Weights of a small transformer language model.
Size: 11 layers, width 384, MLP 1536 squared ReLU, vocabulary 2048.
Architecture: LayerNorm before each block, rotary positions.
Training: a variant of Adam for these matrices, 6861 steps.
MLP neurons of a small language model. Each row is named by its layer, matrix (down: output weights) and neuron, and shows model dimensions 160-255. Each number is 128 + 32 x the weight over its row's rms, rounded and kept within 0 to 255.
After each neuron's rows, "fires before" lists the tokens most often just after its 100 highest values on Wikipedia text that the model never trained on.

L8.down961 [ 98 104 135 118 108  96 164 144 168 103 130 135 157 142  82 108 121 120 133 121 106 113 124 152 136 128 134 102 212 126 133 150  99 128 113 115 185 130 107 115 174 145 115 103  80 129 121 148   0 110 196 113 116  81 112 150 121 132 125 136 152  97  98 255 130 156 106 109 114 149 149 109  84 109 117 129 106 132 124 118 143 177 148 159 123  99 163 135 145 129  86 146 123 141 124 147]
fires before: "\n", "-", "The", "In", "A"

L8.down1167 [120 124 152 110 129 120 144 124 123 135 115 120 146 147 113 116 139 118 148 127 127 128 107 149 137 131 146  90 152 110 118 129 122 104 156 125 153 118 114 128 131 102 135 118 135 108 111 133   0 125 190 115 136  85 103 134 143 141 112 126 120 126 126 216 156 132 128 103 104 120 119 155 105 131  89 128 110 136  88 117 124 223 139 141 113 123 109 168 143 130  86 134 116 122 109 121]
fires before: "\n", "The", "In", "A", "==", "M"

L5.down745 [119 166 124 187  54 185 166 119  98  86 154 160 115 142 142 116 112 109  73 132  97 160  93 127 110 104  93 118 153 138 176 181 178 170 109 138 163  87  97  59 119 133 121 115  59 170 131 138 110  88 173 115  93 104 104  91 147 128 131 109 153 114 242 147 130 105 138 116  72  97 111  94 161 160 134 226 133 129 112 184 153 116 114  94 158 149 178  75 111 165 166 127 114 164 140 121]
fires before: "a", "gin", "an", "o", "ent", "us"

L5.down1330 [163 114 153 127  82 180 126 164 175 119 130 115 125 104  67 113  90  99 124  91 105  83 146 171 139 126  76 116  69 128 194  99 167 107 140 129 111 183 218 143 158 166 124  88 115 113  60 200 126 151 135 126 142 135 122 133  97  86 136 168 129 146 163 169 201  65 141 109  87 138 132 156 103 135  92 163 114 121 136 120 142 165 111 124 101 165 141  90 129 120 119 164 156 155 154  65]
fires before: " in", " on", " by", ".", " for"

L5.down375 [126 136 137  81 167 136 119 196 144 106 181  48  70  98  91 130 161 124 130 135 126 137  91 145 150 143 134 100 101 170 136 178  85 163 129 162 124 174 137 160 150  99 123 115  97  98 102 149 100 118  91 127 171  52  98 109 129 113  40 159 141 184 129 130 171 136 110  97 128  97 107 165 161 122 176  90 144 154 107 111  75 180 125 104 149 139 150 121 145 117 162 125 121  95  97 107]
fires before: " the", " his", "ing", " a"

L8.down754 [165 153 134  84 107 142 128 131  75 112 221 175  43 161 160  83 106  98 146 108  98 152 154 119 123  87 156 118 113  99 194 163 170 123 108 128 138 233 141 178 108 110 138  90 171 157  97 160 186 106 126 167 159 103 123 114 143 124 101 172 179 179 100 143 116 127 150  90 119  66 124  94 144 156 175 113 171 134  88 182 141 174 126 167 107 128 122  46 121 104 138  88  65  99 130 155]
fires before: " the", "t", " "

L5.down1173 [121 128 126 115 125 147 141 164  44  90 159 149  87  92  96  92  67 121 117 111 140 131  98 129 176 107 100 120  77 120 107  93  74 128  93 144 102 175 166 163 148 139 172 133 115 170 153 142 138 130 147 185 133  90 111  97  91 130 167  98 140 174 135  80 117 139 152 156 130 151 163 109 146 137 100 118 133 133 111 102 144 127 165 113 145 177 136 113 142 145 105 150 177 113 119 117]
fires before: "t", "ft", "e", "tic", "k", "i"

L5.down1027 [130 161 136  90 146 112 159 106 155 193 133 147 126  95 155 173 125 168  89  89 101 113 104 184 134  96 143  86  95 116  86 190 159 132 141 157 155 127  89 136  95 161 135 147 110 116 104 125 115  75 158 136 125 104 178 123  89 122  83 160 148  89 166 184 102  97  87  97 114 152  94 124 197 151 149 103 130 113  60 157 113 124 118 128 125 138 148 119 151 192  44 107 117 124 139 157]
fires before: " |", ":"

L5.down561 [ 99 130 174 211 101 136  68 101 115 119  66 146 143 116 124 183 164 216  94 101 214 132 111 129 113 100 123 182 137 152 157  96 108 152 127  82 145  94 162 133 131 167  81 148 102 125 160 136  96 103 124 138 121 102 105 163  95 121 109 137  98 189 136  90 159  95 146 183 130 122 157 123 172 105 139 159 141 152 138  95 137 106  92  77 142 173  63 106 145 130 126 161 137  93 116 109]
fires before: "s", "es", "ed", ":", "ance"

L4.down51 [110 121 113 163 133 179 109 125 156 169 103 169 149 191 126 127 102  83 171 115 146  95 132 124 185 100  87 107 137 155 152 125 127 129  77 171  76 174 172 133 131  92  99  86 169 146 122 183 157 129  77 111 137 165 116 155 162 118 170 172 121  99 162  87 123 160 158 119 157 145 137 128 118  96 164 154 107 136 232  78 166 165 163 120 149  67 173 159 166 120  89 155 192 129  63 158]
fires before: "\n", " 0", " ", "u", " 1", " \""

L4.down1505 [171 135  62 159 142 126 155 105 165  63 146 152 106 100  98  67 108 130 112 131  87  82 109 159 135 103 125 145  73 142 141 129  67 119 119 144 129 133 150 129 157 194  97 140 179 114 139 138  88 157 144 176 179 111 141 134 160 112 127 105  79 106 190 108 149  99 192 133 131 107 157  92 133 156 114 169  92 143 125 108 126  89 142 105  79 138 143 148 161 166 114 165 169 179 158 144]
fires before: ",", ".", " and", "\n", " in"

L8.down1317 [146 102 154 185 153 151  88 142  79 123 138  92  94 150 156  92  60 123 150  96 144 152 150 127 157 142 145 125 113 200 226 146 144 133 141 113  66 196 100 114 132 118 121 110 107 136 118 181 130  78 141 108 166  96 112  54 150 110 120  58 152 139 126 176 161 171  87 170 127 121 114 116 131  80 139 140 120 116  75 148 143 161 118 156 120  93  77 143 125 134 110 153 114  98 129 140]
fires before: "ed", "s", " in", " to", "d"

L5.down349 [ 97 121  85 139 114 154  86 116 238 137 129 132 110 212  83 135 115 152  88 143 125  70 111 168 109 168 133 123 145 139 159 145 176 129 172 139 172  83 161  86 101 118  60 150 128 137 124 100 155  70  98 112 126 134 123 154 128  84 136 140 141  99 177 137 116  95 134 129 177 137 139  77 189 107 110 120 127  95  90  61 150 118 151  62  88 144 130  85 127 174 171  79  51  89 114 139]
fires before: "s", "ba", "a", "us", "an", "e"

L5.down1289 [114 167 114 109 126 126 129  90 123 148  75  93  93 143  98  87  83 180 173 110 141 111 119 134 139 137 123  33 136 128 148 162 139 118 156 163 121 154 133 100 146 103  90 118 200 135  96 134  62 125 139 129  95 118 117 132 132  81 112 127 180 103 146 111 143 142 140  83  89 146 112 177 156 144  60 127 162 133 122  83 109 157 161  64 152  88 106 154  96 156 134 107  99 111  94 102]
fires before: "s", "in", "e", "wa", "es", "ed"

L8.down962 [165 102 157 105 128 110 121  94 124 103 160  81 128 155 137 117 103 155 174 117 106  59 120 146 114 124 153 166 118 149 135 107  94 136 133 132 124 142  69 136 156  91 124 116  84 108 125 147 100  71 149 162 165 133 148 155 161  93  45 140 110 121 189 130 125 157  55 168 162 177 171 135 124 131  79  99 156  82  94 195 122 173 105 124 134 159 154 209 142 199 142 104  96 200 134 161]
fires before: "s", "es", "ed", "d"

L8.down101 [158  72  75 166 142 166 132  98 172  72 136 183  94 149  56 134 123 162  66 119 145 180 153 151  57 144 104 167 142 138 146 134 109 102 106 132  57 132 212 197 161 152 111 109 141 159  80 122 108 114 122 157  62 194 103 137 153 126 112 145 133 127  82 135 108 128 131 179 139 114 127 131 133 145 163 117 174  77 176 112 110  90 135 114 156 164 183 114 132 163  83 140 187 114 143 122]
fires before: "|", "---|---|---|---|", " ", "-", "|---|---|"

L8.down1465 [107 140 100 109 172 173 127 118 116 128 132  76 122  52 255 128 212 123 110 164 114 135  98 144 128 116 134 186  93 146 124 182 141 149 103  92 137  93  85  72 129  85  58 105 122 132 169 195 184 123  96 134 189 140 148  92 158 172  58 119 134 153 175 158 141 141  84 149 126  94  84 117 158 167 141 148 120 187 113  99 105 142 159 154 130 167 139 121 114 139 131 108 112 145 100 123]
fires before: " of", "\n", ":", "ly", " species"

L4.down1400 [143 105 126 144 101 111  76  95 179 165 142  96  72 146 151 122 105 135 123 134 116 134 147 113 150 156 131 111 139 151 110 104 145 185  95 135  97 193  98 159 132 117 162 144 128 103 123 154  90  85  70 130 128 116 157 140 194 116  64 140 180 114 190 114 111 173  78 120 188 164 117 142  78 136 120  81 177 144 132 116 136 133 160 127 113 130 128 142 134 174 102 185  99 121 114 117]
fires before: "u", " of", "ing", "ic", " ", "ition"

L4.down234 [ 75 101  94 140 137 157  81 195  52 142 118 195 113 104 112  93 121  96 151 100 163 154 146 156 144 135 147 151 130 156 176 123 112 171 121 123  93 148 136 190  95 153 165 115 113 148 140 137 120 171 207 176  98 111  88 114 154  82 129 146 126 156 140 120  98  93 123 142 131 120 109 105  79 110 122 139 158 101  86 139  75  82  98 110 107 128 143 145 103 136 111  82  92 109 138  93]
fires before: "d", "s", " of", " and"

L8.down968 [103 159  95 128 124 112 196  78 175 144 166 159  77 132 124  80 138 176 202  77 135  94  85  92 167 131 162  96 167 123 132 105  95 110 132 113  58 122 138 121 110 163 126 148  97 135 101 152 114 140 120 173 133 134 160 152  84  98 150 106 121  99 121 124 118  94 166  98 128 120 160  76  95  56 136 153 200 141  96 140  64 107 157 115 134 151 155 136 122 106 123 179 111 120 146 156]
fires before: "al", "et", "o", "ations", "ation", "li"

L4.down1162 [143 147 108 118 151 123 119 142  81  98 139 113 126  93 130  85 159  86 168 129 149  84  72 117 123 109 164  98  83 135 127 135  96 105 215 126 131 212 113 141 100 112 155 115  75 111 113 101 184 119 123 191 143 135 170 178 129 114 127 195 156 118 115 114 145 150 134 154 132  94 119 180 164 118 141 147 121 140 174 164 141 149 167 113 117  98  69  90  79 159 162 125 119 149 115 135]
fires before: "-", "\n", "Q"

L3.down1530 [146 162 130  91 119 108 128 139 146 129 148 122 161  86  93 141 103 133 154  58 159 145 111  65 107 146  94 125 119 119 188 144  89 162 108 175 161 108 183  71 130 103  95  80 174  90 167 157 157 126  95 133 129 141 133 113 114 106 123 130 152 104 125 109 107 168 116  76  71 161 142  87 107 159 159 165 141 112 134 137 123 157 136 167 144 123 176 128 137 152 119 146  89 169  95 112]
fires before: "-", "\n", " ", " \"", " |"

L3.down522 [ 69 106 131 126 101 110 107 140 147 149 176 128 155 105 109 114 116 127 157 120 134 166  67  96  94 120 152 112 136 159  21 217 120 140 144 115 175  75 139 119 125 120 150 183 184 178 138 145 152 144 123  84  54 103 142  83 131  78 180 142 143 174 124 157 149 112 178 116 152  84 145 145  87 127 103 200 107 129 144 188 100 131 188 131 155 110 115 112 102 126 108 141 109 136 159 160]
fires before: "s", "e", "er", "n", "und"

L3.down683 [121 127 106 143  76 146 122 160 149 101 115 128  93  87  46  96 107  89 126 110 123 101 116  93 178 141 181  96 113 162 147  99 159  94 197 187 117  96 100 159 126 112 159  87 139 120  71 142 116 126 132 114 128 153 159  74  95 128 126 136 108 193 195 138 141 147 154 139 105 100  92 154 136 119 120 171 127 149 115 161  65  96 171 118 129 169 106 146 148 114 107 189 132 158 196 133]
fires before: ".", "ive", "mp", "e", "ct", "s"

L4.down1413 [140 119 117 130 188 139 124  69 107 100  59  89 105 104 120 178 163 117 127 111 188 107 124 134 146  67 147 109 172 119 127 157 152 109 120 104 118 147  94 138 135 121 138 121  80 105 106 163 106  94 134 118  21 157 108  96 101 184  42 133 115 117 126 147  69 204  67 134  95 158  94 156  89 235 157 149 112 109  94 149 131 174 197 109 104 130  99 154 161 170  95 246 132 165 155  87]
fires before: "ation", "ated", " ", "ations", "ate", "ent"

L4.down909 [ 97 147  70  95 123 159 118 100 115 171 153 189 104 148 140  86  71  98 121 178  87 150 174 156 133 156 173 130 159 104  59 110 134 131  89 163 150 111  96 161  93 105 148 176  83 113 124 158  87 105 130 143 121 158 128 105 127 125 111 111 147 137 104  62 121 125  37 146 151 148 139 140 132 117 185  77 152 135 128 103 166 148 102 149  73 155 113 109 151 180 119 134 138 120 115 195]
fires before: "s", "e", "ion", "tic"

L5.down1336 [144 107 169 144 115 146  94  96 108 118 124 127  72  51 186  86 114  93 170 132  58 160 120 143 107 126 138 131 117 163 140 146 137 158 133 157  86 147 123  95 147 150 194 113 104 122 108  42 124 127 108  77  97  42 125  98  98 102  81 128 131  93 210 122  98  93 103 145 121 150 121 216 147 136 135 128  94 104 110 153 106 140 173 176 122  92 168 125 138 145  82 115 188 152 126 104]
fires before: "a", "an", "k", "o"

L3.down457 [120 141 140 137 131  85 141 126 144 159 143 102 134 100 135 128 116 167 108 154 104  92 156 138 122 116  98 114 157 172  91 139 149 115 175  58  86 130 166 146  51 103 112 161  90 123 138 132 173 149 124 148 101  98 125 117 132 114 144 200  99  97  98 119 138 117 213 183  84 168  75 129 175 154 101 150 140 152 116 149 129 128  84  90  57 155 161 150 168 183 172  59 118 124 113 128]
fires before: "s", "c", "e", "r", "n", "d"

L8.down148 [ 89 142 115 124 146 114 121 153 158 140 122 120 120 178 130  59 162  99 127  65 110 133 136 117 140 111 113 146 121 130 133 143 117 151 141 130  84 131 153 139 134 136 141  93 154 107 159 183 208 120 174 141 146 138  78 130 157 150  84 143 155 155 171 106 142 176 113 122  94  96 170 146 150 145 169 163 128 133 117 128 133 152 185  85 169 149 145 126 179 111 161 117  93  96 162  96]
fires before: " the", " his", " which"

L5.down354 [106 130 116 118 172 131  98 172 127 126 104 101  86 147 199 184 159 155 156 116 103 139 102 125 148 147  88 152 136 158  98 158 136  82 122 144 123 107 113 152 140 178 118 176 121 115 149 125 119 110 151 123 106 134 129 108 146 132 137 138 150  98 146 108 103  64 100 111 169 107  54 119  87 144 187 178 137 116  70 133 174  91 154 135  88 195 154 117 151 135 101  93 178  86 142  97]
fires before: "\n", " |", ":", "20"

L8.down298 [109 129 119  79 134 134 100 122 173 129 121 124 124 139 129 133  94 103 127 117 133  97 108  90 137 131  73  91 114 152  89 120 172 154 156  92  81 127 115 148 163 135 138 162 132  71  76 155 153 112 124 135  94 161  97 158  84 152  95 105 130 142 167  95 109 151 134  65 120 109  90 110 104 124 144 187 160 142 117 184  91 110 140  96 142 154 144 122 111 104 128 146 196 158 147 160]
fires before: "ation", "ated", "ed", "ence", "ate"

L5.down114 [107 144 168 112 147 191 108 154 143 122 159 117 150 114  74 143 166 134  80  92 129 140  85 120 130 105 147  91 170 161 150 117 128 142 133 116 118 129 136 119  36 114 116 134 177 112 105 132 126 124 101 137 125  98 112 161 172 169 173 132 154 183  96  86 172 173  91 150 113  90 166 137 149 148 121 101 103 122 135 173 103 149 170 163 131 144 129 158 142 131  83 117  84 135 178 133]
fires before: "d", " not", " |", "ment", "s", "n"

L4.down1158 [151 178  89  77 135 135 136 112 139  95 171  97  39 108 139  85  78  56 153 103 105 112 122 124 138 110 119 168 173 153 141 147 140 138 112 152  49  88 188 105 133 160 102 130 119 121 124 120 102 168 102 173  76 135 141 123  96 130 165 146 141 138 129 119 144 147 147 149 114 120  89  84  97  89 115 101 205 135 159 146 129 140 206  71 165 183 181 115 118 125 108 101 122 146 151 144]
fires before: "al", "t", "g", "s", "o", "e"

L4.down1350 [129 128 143 174 144 112 107  67 126 114 154 105 141 128 155 117 111 107 117 146 106 103 110 101 158 120 131 153 117 130 158 105  63 106 152 116 119  93 152 144 125 100 121 111 122 129 126 171  99 132 181 169 141 143 165 126 120 146 165  72 118  69 107 152 132  88 122 116 122 171 119 109 111  88 118 119  94  75 144 118 156 103 140  80  75 107 116 211 122 150 135 121 176  41 137  84]
fires before: " by", " in", " to", ".", " from", " at"

L5.down1134 [ 85 121 189 196 143  98 136  56 120 110 146 155  87 130 107 182 183 112 112 125 167 109 124 120 141 110 111  88 139 107 161 186 124 100 152 136 101 166 129 132 106  99  81 178 122 192  87 138 148 176 104  76 117 168 131 113 133  73  88 150 104 110 127 144 157 133 142 112  70 186  82  89 139 120 125 131 145 124 158 151 145 162 119 109 102 117  29 119 135 147 185 121 122 106 155 169]
fires before: ":", "ack", " |", "=", ")"

L8.down1397 [110 139 153 149 124  91 137 149 151 124 136 115 140 148 123 115 137  89 136 129 150 106  97 133 120 119 153  46 148 136 112 133 118 114 169 141 142 130 136 122 117 108 147 118 112 117 117 136  13 129 191  84 118  79 123 153 137 158 134 120 134 128 133 203 160 132 106  96 131 114  81 158 130 129  90 116 139 134  65 115 121 231 125 152 132 123 117 126 131 119 104 106 128 139  98 127]
fires before: "==", "-", "A", "The", "===", "\n"

L5.down1293 [109 120 119 127 169  96  93 185 136  57  88 130 116 111 145  65 133 128 107  79 163  50 111  58 130  73 141  81  63 161 115  98 237 131  88 150 145 140 151  81 116  94 190  95  71 117  73 199 175 158 139 158 102  84 137 107  95 132 102 160 162 156 144 126  93  97 129 142 156  84 158 125 188 151 157 116  79 104  84 149 115 104  86 113 142 148 113 162  89 135 139  79 143  86 148 184]
fires before: "s", "e", "od", "t"

L5.down55 [118 105 141 118 167 106 124  98 176  61 128 127  72 169 129 172 150  74 174  93  88 108 150 113 130 116 113  88 142 121 129  83 108  87  82 149 147 132 132 105 137 153  66 161  98 166  88 107 106 155 122 104 186 170 125 182 114 160 174 133  95 111 100 160 120 160  95 159 136  86 170 101 145 135 113 151  95 131 143 152 173 148 107 121  80 186 125  81 160 115 175 163 114 153 120 185]
fires before: ":", " |", "–", ")", " –"

L4.down532 [155 120 114  77 129 137 156 111 145 143 130 161 134 148  91 100 140  92 162 104 116 151  66  89  59 154 142 121 131 123 163  47 118  67 103 122  76 164 125 144 103  80 184 111 185  84 141 147 113 165 187 144 133 129 164 183 153 121 119 137  92 121 202 164 168 125 127 107 119 114 124 133  96 162  73  94  81 129 146  86 118  97 106 134 136 146 120 143 111 147 137 119 122 171 144 168]
fires before: "s", ",", "\n", " "

L5.down600 [139  74 122 154 136 130 132 138 139 127 168 127 132 136 112 117  98 120 143 110  72 153 172 151  83 182 150 164  96  81 136 154  33 160 110  77 169 136 107 124 125  65 106 164 149  80 163 182 169 130 128 173 147 156 129 149  96  88 140 106 149 161 128 115 115 168  93 167  87 128 153 124  96  89 160  90 142 167 157 110 120  90 148  91 179 148 171 129 142 144 107 156 139 186 147 147]
fires before: " to", "ed", "d", "ard", "s"

L8.down1241 [100 102 111 139 154 137 161 118 162 130 132 110 162  96 123  91 156 113 138  87 109 129 113  94 120 123 137  93 109 127 136 102 104  90  69 106 171 114 134 155 101 111 137 137 139 108 121 130 112 126 135 222 151 146 144  89  99 107 148 197 144 205 124 147  78 161 157  93 137 116 106 167 138 147 167 118 130 109 123 146  92 135 190 140 121 112 101 104 131 176  87 127  75 139 121 112]
fires before: " |", "s", "ot", " V", "es", " "

L4.down708 [ 93 128 166  23 160 129 133 114 111 155 118 155 149 163 104  56 118 126 176 130 130 187 119 143  86 141  90 148 169 147 164  74 155 120  88 128 164 101 161 137 112  98 124 136 175 121 152 102 129 138 124 179 120 151 159  94 121  94 151 121 140 111 102 153  99 105  94 109 111 115  85 120 133 148 122  97  79 147 124 120  96 132 160 136 102 147 104 144  94 121 113 103  99 158 135 213]
fires before: " |", " ", ".", "-"

L4.down146 [128 136 159 117 157 189  64 135 164 110 131 125 123 139 130 116  84 120 125 201 174 125 100 127 117 126 162 106 129 126 115 101 122  61 145 160 164 118 142 159 113 111 140  87 159 124  94 164  98 138 180  89 152 133 164 109 114 110 137 136  80 118 122 209 139 172 120  91 160 144 120 116 154  97 108 186 104  48 113 199 182 139 131 123  74 173 105 125 145 143 137 166 122 124 162  83]
fires before: "\n", " in", "-", " to"

L3.down436 [179  65 141 156 144 162 103 150 167 133 192 115 137 184  99 135 114  73  86 183 172 139 146 182 149 106 151  92 117 136 116 157 109 141  95 103  74 171  70 127 168 144  58 155  87  92 111 126 100 154 171 125 107 115 137 103 105  45 188 128 155 132 134 144 112 137 162 110 111 125 120 195 113 109 174 180 129 179 125 111 195 172 117  95 128 164 101 122 162 111 131 136 140 114 154 136]
fires before: " |", "\n", " (", " by"

L8.down310 [ 79 124 140 117  89  81 113 193 168  62 130 133 108 148 113 136 122  71 116 102 105 100 125 166 157 104 156 100 140  97  93 137 140 132 146 107  97 108 138 152  87 133 160 114 169 154 135  95 102 119 133  73  97 103  98 144 189 121 119 143 167 183 178 180 143  99  95 139  22  73 200 180 126 138  90 145 160 121 120 113 119 168 101 135 112 141  87 160 159 152 115 152 123 119 144 106]
fires before: ",", " he", " the", " in", " she"

L8.down375 [ 53 113 109 178 142 109 124 122 116 119 147 191 123 119 140 124  51 145 102 133 171  94 131  91 145 125 124 125 138 124 150 136 100 149 130 102 115 125 152 125 109 160 111 150 145 147 152 152 108 119 117 131 166 148 174 142  79 159 122 106 173 147  95 112 147 132  34 125 134 118 186 136 174 118  87 115 116  88 113 127 113 108 129 100 108 121 177  96 148 145 139 170 124  88 142  91]
fires before: "ed", "ing", "ro", "qui", "s"

L5.down478 [120  65 102 135  95  86  91 120 136 112  98 116 119 117 145 175 107 187 172 122 123 120  98 164 152 114 163 182 135 154 152 150  78 143 115 116  89 110 110  90 118 128 157 100  98  98 123  59 159 152 147 168 135 111 127 138 140 111 112 126 135 140 116 141 144 138  78 149 113 147 139 161 104  61 171 115 135 136 169 189 144 150 137 157 151 102 105 143 112 129 122 147 164 108 137 106]
fires before: "s", "an", "ard"

L4.down320 [122 108 100 117 119  93 148 119 114 145  98 105 123  68 132 170 145 142 165 124 102 167  49 129 137 150 118 137 135 119 139 157 150 119 119  99 200 117  83  75 145 125 170 154 127 137 113 144 133 100 129 150 132  93 136 222 206 137 186 155 134 136 165 128 131 107 135 159 155  72 124 206 141  94 191 143 165 143 171 136 139 187 106 114 158 125 111 157 121 112 125  99 118 140 117 136]
fires before: "t", "ft", "ter", "ball", "tic", "s"

L3.down538 [142 126 105 159 157 142  91 115 165 141  80 189  67  99 183  73  67 226 133 134 165 146 150 171 198 115 131 174 153 136 146 122 137 132 153 167 179 119 203 228 104 178 118 107 136 100 118 119  82 123  92 145 113 133 141 126 135 144 136 105 167 120 115  50 110 135  50 143 119 122 139 129 154 179 140 133 111  95  97  98  76 182 108 163 129 177 118 130 181 119 162 133 156  81 115  81]
fires before: "ver", "as", "e", "ed", "ri", "s"

L8.down1077 [153 112 146  98 206 182  69  86 149 158 124 146  76 180 185 120 103 174 119 126 104 119 132 161  62 103 128 186 125 121 153 211 134  85 107 136 114 138 112 142 155  73  80  96 132 145 104 145  79 148  94 121 148 125  85  81  99 111 160 126 109 114 166 144 139 126  23 158 136 111 138 135 148  92 154 117 147 146 108 123 100 193  93  85 158  96 130 196 170 164 121 170 107 120 113 150]
fires before: "ed", "s", "es", "tch", "ite"

L8.down259 [153 109 105 105 116 143 104 152 101 113  96 134 128 103 110 107 167 124 148 149 129 140  72 175 139 118 127  92 118 153 101 132 117 108  86 165 142  96 144 149 111  79 106 147  32 192  17 150 169 139 153 160 156 139 115 135 174 157 124 179 118  97 127  82 115  93  75 174 120 122 130 146  90 116 172 188 142 136 155 143 131 146 132 142 177 118  38 190 142 188 172 142 118 129 130 130]
fires before: "\n", "-", " |", "|", "s"

L4.down1501 [136 165  85  84 152 101 155 137  82  77 167 165  97 104 141 139 172 133  96 130  76  50  96 172 169  81 131 153 113 119 124  89  81 160  60 142 141 157 173 167 152 147 161 123 192 116  72 132 106 148 124 139 139 128 131 140 119 235 105 103 198 130 139  77 142 101  97 113  74 169  96 132 138 125 188 127 139  41 123 145 151  94 151 193  90 176  97 164 196 168 142 151 129 115 137 107]
fires before: "t", "tic", "s", "tri", " film"

L5.down1248 [ 93 105 119 129 132 152 100 136 132  91 137 174 120 129  73 104 106  90 149 121 114 151 109 170  66 131 121 101 198 103 159 111  38  95  95 101 154 126 150 150 119 123 172 162  48  69 111 135  90 172 150 123 153 100  65 158 168 178 133 117 137  91  93 136 135 127 120 119  75  23  87 112  72 129 126 111 119 148 134 125 150 132 113 141  85 105  86 133 127 106 195 110 130 100 130 134]
fires before: "-", "\n", ":", " mi", " ("

L8.down302 [135 159 140 109 111 176  88 168  63 122 189 172 159 153 153 137 126 125 150 106 112 131  86  96  69 135 125  81 133 114 100 167 141 156 122 116 118 154 128 184 126 170 110 139 131 128  96 112 123  73 138 140 104 111  96 198  94 129  58 162  87 127  70  98 101 134 108 142 103 117 140  74 129 146 145 124 125 122  39 157 111  77 192 122  97 136 143 187 157 145 125 153 123 104 127 120]
fires before: "ally", "ate", "ated", "ation", "ary", "ative"

L5.down195 [172 125 145 133 192 164 169  90 152 122 123 112 149 112 127 104 111  79 146 162 127 159 145 151 128  98 116  92  75  95 136 124 138  82 167 117 135 171 161 120 156 120 155 115 113  93 169 144 163 137 164 148 155 129 215  96 158  98 115 111  93  75 210 126 156 104 149 104 178 128 107 143  75 123 102 117 135 144 117 131 139 151 156  97  88 187 161 165  89 142  93 125 140 143 150 143]
fires before: ",", ".", " and", " of", " ", " to"

L4.down1327 [ 60  64  93 135 106 149 115 144 105  90 123  97  79 100 137 126 160  98  72 128  96 103 127 159 243  94 116  88 183 122 106 137 112  44 120 140 104  97 142 133  98  86 167 110 150 122 113 119 141 117 112 168  97 173 149  95  95 141 137 110  94 151  73 130 146 111 113 157  84 133 105 139 156 112 147 118 191 154 199  90 158 110 157 137 115 146 110  93 155 180 119 142 116  66 189  89]
fires before: "s", "d", "se", "tic", "ac"

L3.down1261 [113 148  94 100 166 166 136 123 179 154 198 148 144 159 100 108 150 101 176 183 130 101 131 162 136 100 151 135  86 164 137 159 160 105 134  96 192 141  87 149 143 128 100 112 152  77 138 170 127 167 123 175 115 164 132  96  89  77 226 139 123 147 102  92 137  97 104  92 138  56  89 112 136 153 143 162  84 177 120 102 136 105 113  50  37 179 143 152 112 152 140 148  83 119 144 114]
fires before: " |", ".", ",", " (", "\n"

L5.down82 [128  98 144  82 152 168  79 127 162 143 165 160 120 133 104  94 127 113 102 146 150 102 111 179 168 109  96  91 109 116 176 170 190 140 124 168 145 177  92 121 139  66 128  88 140  93  58 100 121 184 151 128 164 120 156 147 129  90 137 113 128  60  97 159  64 113  75 152  66  85  86 150  91  94 117 136  67 123 164  67 149 111 116 120  67 106  87 186 131 124 176 100 120 175 170 112]
fires before: " |", "\n", " ("

L3.down1058 [144 118 116  62 112 107 157 123  93 123 138  90 109 157 112 148  76 135 163  72 111 133  68 142 147 141 152  95 136 192  89 164 129 122  71 175 133 156 112 113 116 184 107 108  21 112 156  81  93 137 102 147 138 117 138 126  90 154  98 134 152 118 114 111 182 123  38 202 145 144  41 143 105  68  90 110 120 150 160 149 147 212 142 135 118 107 206 170  88 121 124 123 127 122 151 138]
fires before: "e", "as", "s", "t", "w", "hen"